From a checkpoint of a small transformer trained on Wikipedia: RMSNorm before each block.
MLP neurons of a small language model. Each row is named by its layer, matrix (gate and up: input weights) and neuron, and shows model dimensions 64-319. Each number is 128 + 24 x the weight over its row's rms, rounded and kept within 0 to 255. Numbers have three digits each. A neuron's up and down rows have the sign that makes its largest values positive.
Before each neuron's rows, "fires in" lists the words (lower case) most often at its 100 highest values on Wikipedia text that the model never trained on; "fires on" lists the tokens most often at its 100 highest values on Wikipedia text that the model never trained on. A number after a token or word is its count.

fires in: "de" 43, "dehradun" 10, "as" 5, "deer" 4
fires on: " De" 38, " de" 38
L5.gate2181:110114114121103154100077137173136114151101149095115069113083133058098150121151132145133148147128136088160144155136130046136122104095154162130141137150108093168121108100134132139127154135130136113120161139155131099130133114171137082123152147078115118105116076127130102128116134131125147103134133152133151152188080144155152095177105096103114132129098158124117178155143163109147123154121143175127143119135116122115156108101069094162157124165134128143115087151156091132138162157128126131167131142132125106156155173120112176122142106092131120138117118117138124114136102122161103117166101101162152118114158146120080124135156140082141120131137154114155116125134154150094090081125114185154151129115129120128093070116117132128108096158153154201110143132133140149123080129139124
L5.up2181:104152157125079145127112127160106127112113122106091112115060147110143134136076140122155144162142149125169120102100132169168107096102125094122170084105134082123088155134112150151139104141162145177115162152151144110113139113142111144114120094114109075133153111112124119100148125119065160171115138113157160102142099122150105133115125125124148115164121121108077176146123143099079202152149131115128130104159116124126142115170116085197107097136137143113142093164132144150125145134143109153076125096143119132182145165151149098128130149165130154153136063101112150138147156132171107112148151088123119115125142080130176087098155107117109150157189111081120121141116145085149119116118161087151103126154120142108123116113067145151125085133122160151114107118110102107084145090141117

fires in: "over" 20, "than" 12, "about" 12, "between" 11, "where" 7
fires on: " over" 22, " than" 12, " about" 11, " between" 9, " where" 8, " Over" 5
L5.gate1968:121156100094142133103175126128138114148152116122166141159178129115119140103117157150122120124096105135188134114157146183121135143125155139184120128139097165179110123134158094137109157159130185108133136137141110156062113136141139134131122105137184163134083162132144110143107146099119137137103143133096202145130143130157135120101139106125110135105114135135119198165095095135138168113087144135133143140114138109148120208176152108101109106124153125108146157189142121135105152134134126105134157109124155137090146137129130131084144161143106125145135128165123153142140121140135133116100112120123110136113156107117129162121121115122110121138110131150149147136125132108145137124118119196096110097133137127143136074105124073126119155146154166151141108125123105161090096141155129
L5.up1968:121146161099159095099128129127165131120093107096109111114122166151129113140089134111102099201111149148127174147129135152151117146142109121132088124133129113135141115144093121167131156114144153106094154098161145157067112107135167092076112144162158108159125133106162153164087150099152105081123150093120157080122123154128117133137121106087138166154133179130100138143137151121142108107159155103140115141098147176120126084144131094094104144133102087161118141180096124140130165144173115131109115110153104106149147104138155137147140120150131131119123125154117133145150133141140149127119133146147134124159160113112062145084118156133117163121121102122166151107138108130087099159140095103173116145101122069102117120165117111152142142102172140130136148129136143150138134167065164

fires in: "in" 66, "medal" 9
fires on: " in" 70, " medal" 9, " m" 5
L5.gate403:126141157130132145127097152096110129119110152145119093140148135132140124138110141112130132106119126128111103135136142097126120123129094084079142128107104103148148109147169123084143143154150123087160145122107114141097178053112135136132104147131146151120168159107106141116109141137137164121123144109077127163120120119133112122164124126086107118102121146095172146139122183138100145102107155140123113140149151138143169119150143093122148155165128154153133170142120100164141160168136153138125108102143116141131099157100183152158107168178135112147110118136103137134147133133118131140133119100093106114116131129123137157149128135146116100101154136102137117158120145137148148169159139166107165132124138142127178082160134130073108131119133108081164111113118102097148117148139120
L5.up403:111132110150129122141080089140168142112117147105152138111130131145121118149138192130112118173148103149139115151111138131141146161129101154128113079110110158164137111082086102130112152141145114133111114186092104136101120133133114147129130136122096128128137121087114119143133156114161116126117148109081104130114116090180119181168123106083140136075132186072081136137128132109165119163119137098141155125105080066114070172122126110123096075128165133124114116114170121135126127160152120122096135135122147124131098153096105147149093124166132161146104092100158141119090072118085140102124147087095128119137143132094112115177138106138147138098169117113123096116151115144117114151108139097125128118117130126167069144156100110167143144142126157142144112106121132136123157168099141

fires in: "such" 28, "known" 20, "led" 17, "leading" 7, "some" 4
fires on: " such" 26, " known" 19, " led" 17, " leading" 7
L5.gate1670:132086152168155157114096154163116171121150146128076130115115126130137115079124115131163100084082173127154044170138110126117128110130127147083115140147135164146128104116094116088109097146142140155146120115135117146098162146143110154115113143153128101123101113128128163165144163131137142143137083171157127172116101143152165128118085125145120129141133088136139139109156150147127160094082133106075119097151124140114173158129122132110123146061137136148171121138095124121103139149152148058149066096115100062100150170145107149145155152120107134158106150134126132092168099113136131099106132124141106111137142096169134085126150108128136136108120123118130162103136108138113094112134122108103065137132131115124118102118108104108130137139149140128133148138154112096129161125105065
L5.up1670:124143122119150139091130118152124115161137087140113141148113106119087150119121124188168116098078147124105080137127161081102083151120116115119165147114094112137147144127089134126111090128148144132149133115095180148143109121132124112120129115062096095106094174121131108083130149101107110129137133126126146141132075147125127119098130103106175125126143141097132142154134156171096139094091117141141163161142121140172113076110156147109136123132098091140105155168087133123130131138117112098130122103116140134102106092118112112114114157121140159172099078087123113110152163142143149136129137141104073119129140139136122149133130157107123152119131142112118088170111121174086137124108121132128114097088155083148112115113099151092135095139123134155083140137141129143134119124129140

fires in: "new" 42, "any" 7, "first" 5, "old" 4
fires on: " New" 34, " any" 8, " new" 7, "20" 6, " first" 5, "New" 4
L5.gate44:078140112128124094153124147120112129151181144155113121136109129101125105114092139155129136140145114159149113131145143113114149073156128110102106140146158133091128142124124150156119093129132117146166135126118128161168122120065091126128131102159115125124140211108127150141115170136125106152099110136118148087161125137130166147110120107132113123180123112102120126112107136124067155141096124176133146141103131133092127137146153137100115084126137127143109134092132130103144142144105070128152105096138149131139149151118121100114197121097102121172136131133132118088133098117096081121138151111107147129127171152133112140165098101151139078089126097132091199106134115121116130140139156117092134149092100156088128089122143134132096136158152110164072126127113166097125174112109090
L5.up44:092142136175084104093135127175117140150151116121108127117127103101081144114095155118134176079153103129153099155119133127103103138125109114136146106147120107116134103104103131108148157156155131107111140096100136114155068139145114120127116155132097104129133094133104096139171119134139134120127117137108134125140175130140156122191132131145150126137116101146134102172116118138132091116126083141157103095099099094101147122138098133097117112140155121093156150157126124128127163104101136132145106098114123116144099150112156137162151117139151162150156139156143117121130138105121132170144146085175169179125071167109151110103118092159145155156144164072116137146143127117126091122086120138164118136125150150109154097105187127131128115143134129101133131143081126164160181134120110

fires in: "that" 49, "which" 17, "who" 11, "it" 10, "they" 6
fires on: " that" 48, " which" 17, " who" 11, " it" 9, " they" 6
L5.gate1416:145146152128073122131141138111082121095124148113124113165146148167117137151141136156128138182144170128125128138114135114149137102126134153150153101165129103126129118132131168154177093101151121114144140105164126164159135148135120108154114120134115123174125113150118182154156120108101152162139138161159188137134154120125180108173097153159116084114112121160140110087114139160175105119141134127138108127122145127103153114104177127158128142120156121118147146138092147153118127169146162142132182117131121102156124098104136082045110077105096086111134092194053120080103116152116131031112152105117117153100094092147141152169099126140112136118108109129121159154163129119116079089105115118097107111145135124079150144127148139112126126081160116111119123113134067145143123135133164
L5.up1416:127068117135116116162067094140107112136131153172162149148128121124120114064109096107145129128094205121153140126129144101132126140113100102104177169144167118150126118121135124110093144128138143100166104120120140142137104104116137105143162112126160163134136074145109108143170121117102145115123127135083148120123095148104102165131117077122121142122127127121123156147118149123129156137114107147156084106118182181098146129089103099107081167100146133141150131109136121149061120115132131127113089125130155128100132141123156146162095150170119111143148111141132124113149140132154141158140136137100130080125138125151164152184097128147132111106097156130139111121167149158184123130125105129134164099079120140143097141101132149123167137116103121159134113097158113155105163138122133

fires in: "as" 19, "of" 18, "that" 10, "it" 9, "for" 5, "if" 4
fires on: " as" 19, " of" 18, " that" 10, " it" 8, " for" 5
L5.gate297:125145084172133104168086162135160136108162116111132107128116150136097147133104136097151118138171109152117134141110153143155137112109100147133142138114137127131138134099103142155106108109142073115111122123149118143111142131105140102154175132131128146112122160116155152126183111116110098140152126141124186103092169170100111154136082126081167126113135099104129131187175086102148181150120109134111084146150166121155135138097097118138145096150161165128138134126124144132153149115107158133127114108106142119101158150111126175135144138130174131153147155131118108129103124142163113133131100117133107082114105111139145139127140105133091114099148167125117153101104164156193102128149150111103097127102164125114121149117123150107105118065118106075096183102116143111127126112175137
L5.up297:169095131097153111102146166121137102146136120116032141074139164140106144143115148141090145143140159115161096105134108125149149115091120127201159122126159112122116121115103159172151119078133125171152142141143096125146139155129162115107111154119154125121126170112117119187128171184175137136113149110120147098129106143128139081148135129150153115150086132118133120162123166129171123099124144087113108169133138122121136135121080127166190118119143141148149119123124098170125151085126116133127124105124124146114131130122082106152130124182137156129136127123113147141140106150142122118125159098111130144127148117125106100149147124133153099141089099112171127165137124094150090108102165101099133141088120103167172136124118131142132153150141121092142153115156156127121116100095123

fires in: "art" 20, "film" 19, "music" 8, "business" 6, "arts" 4, "movie" 4
fires on: " Art" 17, " film" 13, " Film" 10, " art" 9, " music" 6, " business" 6
L5.gate432:124129102148115106112116105138150161123136125188119088100106119063109132119142126158149106120123129121132142128127140135121117131103112092091151175138150144148133105091090115118151156163098119102142129067131149144109133124057099119093084114073111192101131115114162140105116115113070136151133122111154163135160096106130094128131138106128119149129138117101118125129170146114174134106138126127162105161120169158132119163094123083119111110140137146123149167113123115126151118129115135145092135158157137129125197139151099149169072164130145158127121102181117177158150104175129102141134083131136138126162149106114136168104123183092126134155120102121137126166112116123148157142138151130157141134154145125139148153094148094105114113087141148129153131113106093147072128105140108
L5.up432:099127078153093133140180154109119147170119127149126180120124152101153131115095105125124129128170122116101148153096136191114143085169151100147086137142164107061140116137116119148151116153131133139112140100110119128124119139154066139160080146086135201134141126145186138152100122093118139134107119144140090119146110120082083165140143166146125164163150145110124132107149123121131187080121136119161135124156172163129129144125119128105124148110115164164071125118151112162126128190160123120141180110129102120086131140109108118147153137165139119119170124156133171102121111116170100120114099166160102163121151165133147154165130199099126177122127129151111146089117171130120107144137139174115155111175160097158118122092145172100104154107136117107118110073130117150122106124108104

fires in: "he" 47, "she" 8, "association" 4, "they" 4
fires on: " He" 31, " he" 19, " she" 6, " Association" 4
L5.gate1070:090113187132107138116145095095100112126089121124125152115147118143162176123136140122111130101071115112135172156163130153156134155139137141125117118171091076154136111113124106107146110149098082128107114118152134089142123117072102100170134165122102102083078108169126172147124181090120147126130113104092158130100140122103114144099140118130142119133107144144131110117137103184142139143118132144139101153104119126132149125102148132136108084123089148146085116096159075100111104131110100131130078119155178115100110101115136102126100159128151152134153134126134161132107114112108170161167123134104154078153122170088131120107089104154129134097091139123130126117132182095133104095087132098166113159088146089143126076108089113125134134131139170126138134119133106127119142095136108
L5.up1070:114137138139097122162154122130140122162124110099121106140042114142125159156175122135117150150121177130147128158148151072112161103176159145115125154142155085122144127150134155117095178097115151130189114086133125131158143098062078127097134153140108125116154155122111138135098121103129145133121155136150127116100144134146146095143138102122121165166098151129132165131141132157082146143149114088115150118151183142119115097171130087157132137114149147121131144123125091113104112114182132078155156142137157089076126141123124111116126194118125150105121197115138139131140144073115166191155116097137157150155146139117143138174126113145119113145101129129127118164170099094109100067117129140136150110130168146124161119105064126140128084127138127091153151151111162121155166120172086

fires in: "august" 13, "december" 10, "october" 9, "september" 8, "july" 7, "may" 5
fires on: " August" 12, " December" 10, " October" 9, " September" 8, " May" 7, " July" 7
L5.gate2047:130141160090124128145143149111130148176143109136135164109167125117125163124124139124180141090122176137133141118104142131134172144148112143089169122107156109150145118100105103101094121131135131126088129129161102123078153122116121107167140145136153128112111151143126124126145135094141187137124156125143121106155100133117153127136143168118092153164082117124143127134115126163185148137143131078139081145090136127181110131125115112099138124150110094155119115148153156117125096137048154157092123126107125155109128120164107135097134116120100105061105126175176109154137125100130129104114132138104164102132128126125124120139138097142176104159195104150118080114105161169118068164125116140151123095127062117111122135128140102099093146117125145136115123102108177118132100136144100
L5.up2047:125162128194169110105136154115121151123175130116143159164106117096145123138129118117131103101146163139116107114168138145144177151118095136126133100111099095150158105133152102128119102136109148127132149103114111106157162106152110130141120135130081131147113150128137133140152122120103177125140171102099120107128138088161128145140137123146112157127121139112126135130102125155073129073135164107149095146143140144107139136166151160105157123087105154116109146086163115122097168179137175150123143101103175113142145109154108125105131148145124124119147133123129099153139118134122082124102116145101155133113123135123107157132130111147112116086113131132115115132135144148130152155135098104132128125144101192092098129138140101156123145129164106117114128089140184147092116083132135

fires in: "over" 48, "more" 7, "out" 4
fires on: " over" 58, " out" 10, " Over" 6, " more" 4
L5.gate1141:121138128103167111109165132145095193134122138114117133145136101137086164120140160205118144176048164134117149136095122145141124136142099158117082130136144091097120139105107147142146114114116165114116097116127129160117180110149140122160136142149151142126134110159129149129176106124119159115130098117144170134106099118168093149095158088111123102140128174081108152185084149116163147170138097137123116126150128155157121136106122131151146116131121192118112109124121067118165121131154151143124126151115116133108123115126087145171108136138164094111132118160099165147162119103079131093102114155142133109138173141129145092138125118158131133144134151087099137144160150154127125148167168125098132142155108141138101136158127056123158119132112148117153106129081137156168141137147134
L5.up1141:144114076098102114122134128156128143156124132157096139117170147081120120092141175122143117114101144114174155142150132106137100096109154152100123159092115100142138214171129125147135137137094104104119126086079112099138164120130113122170134126122177163110139117123171127149193085134119146122114092151152167114095145076114095115118161160149147155127119151117110102117119104144102104135142166135172160123146138140132134110133133128117160172138140088174142088114139108106138148175145148167119100139109150134043111101125123116124118157130147116099142122130118149150145148179160119095140108121120123107108146137119148148139120113138182111178114069088124146104158119120108165115142111126128127106157110132095124162171098121103136106129136093087081127154150103146136132160184140

fires in: "in" 22, "into" 12, "took" 11, "under" 9, "take" 5, "takes" 5
fires on: " in" 23, " into" 12, " took" 11, " under" 9, " take" 5, " takes" 4
L5.gate1491:155111145135105128093136082147133113112128146109118139126139152105110148200126172127117128142119160144147154131112135114115132085144121108109157108126124118161124129155159107126099146109152184139095202130118109136126107150177134120135147120105124118083115187121132085144138123157113144117137163141113071146119171124126094130101103139136115137166120130114103131127110166100137106099115108137112129108173098155132159122123146121113131164112133140129137185153142116167128116159132107128128156099098183106120066133088128143098105174083138110121060108143092178111147141098132114106155121147157143108140149133143120106124166123102122098107144130145136117144095100167145148131123131147169152150118157139136100116115144081100112146101158089165113192101156139116128143100195124
L5.up1491:109123152170128110097186102145095107132139147118150119147115148101097150152147090109113125125183099117149133127156159128141183087096101138123100143146123124135125137127160133078156150168183118092175144084090094096094139122135141143134117141119111119180132132182158102140145126083105157117118134142131106190162123089111109118121164127135126131090157071159133125149131149163110156089144127151138141114118086103156121107144115122131064165124130148171151130122113121114083179133139136078108135074105141157113103114076116151163096144082129119130148124111143164144167149114086146120147091123145158118139138137165160151122165133103137125114135138092131112121138131132093145092093143128147144136178145167165109083081142123107099089117150108125088110105162085125146117142129083

fires in: "while" 33, "after" 10, "began" 9, "before" 9, "in" 5
fires on: " while" 25, " began" 9, " before" 9, " While" 5, " in" 5, " After" 5
L5.gate2168:152143121080135105137108109151127171132152134162090100121164144121140130169156092109105166143161074121128092113147119148158099144115140107110124147168126123150111085095122150141171174131088132095097185131157118062127143129180066124152114135184106144094142140158112121136128154136163137116135136126115114152137112124111174128101132152129146121115087155154098146134119139115136107141140116143114154150139111130156175087108087134046154138097128106130128089093156126149106118118127118096143131086170162121109152143114146127146132138144128105137111123137108182195134169112164122160127122114137128110147132126148117125122149152144114142099132150161115156144182117158084114135135178127144122156109099134117118097129135067140144186126103132125141144107090137114118134092155149
L5.up2168:155166106137139103116108143132123166145149102152060130111157144079131171148158071140070155122155055116133086141139137111098101143111124116131127124161136153145129076125139119110157157127114128090105180130110144093135151136140076115119171136179108170102145167138117121171116120133180128087124166127120119148144134136112142158167134142131161145104128164164073167134151124119106119155131133109108130138112135124151153138112086137058130114155152116153098115084136182125148123100131095134114105102107146111108155162091150161149127135153149075143131142168139144187137108070144131130095156123143131097137135112134149132130103146141117152106124130153132161135175132141098135159111169124147107144160145141103118067143131108141155182148129123128112120126092105110146111120134117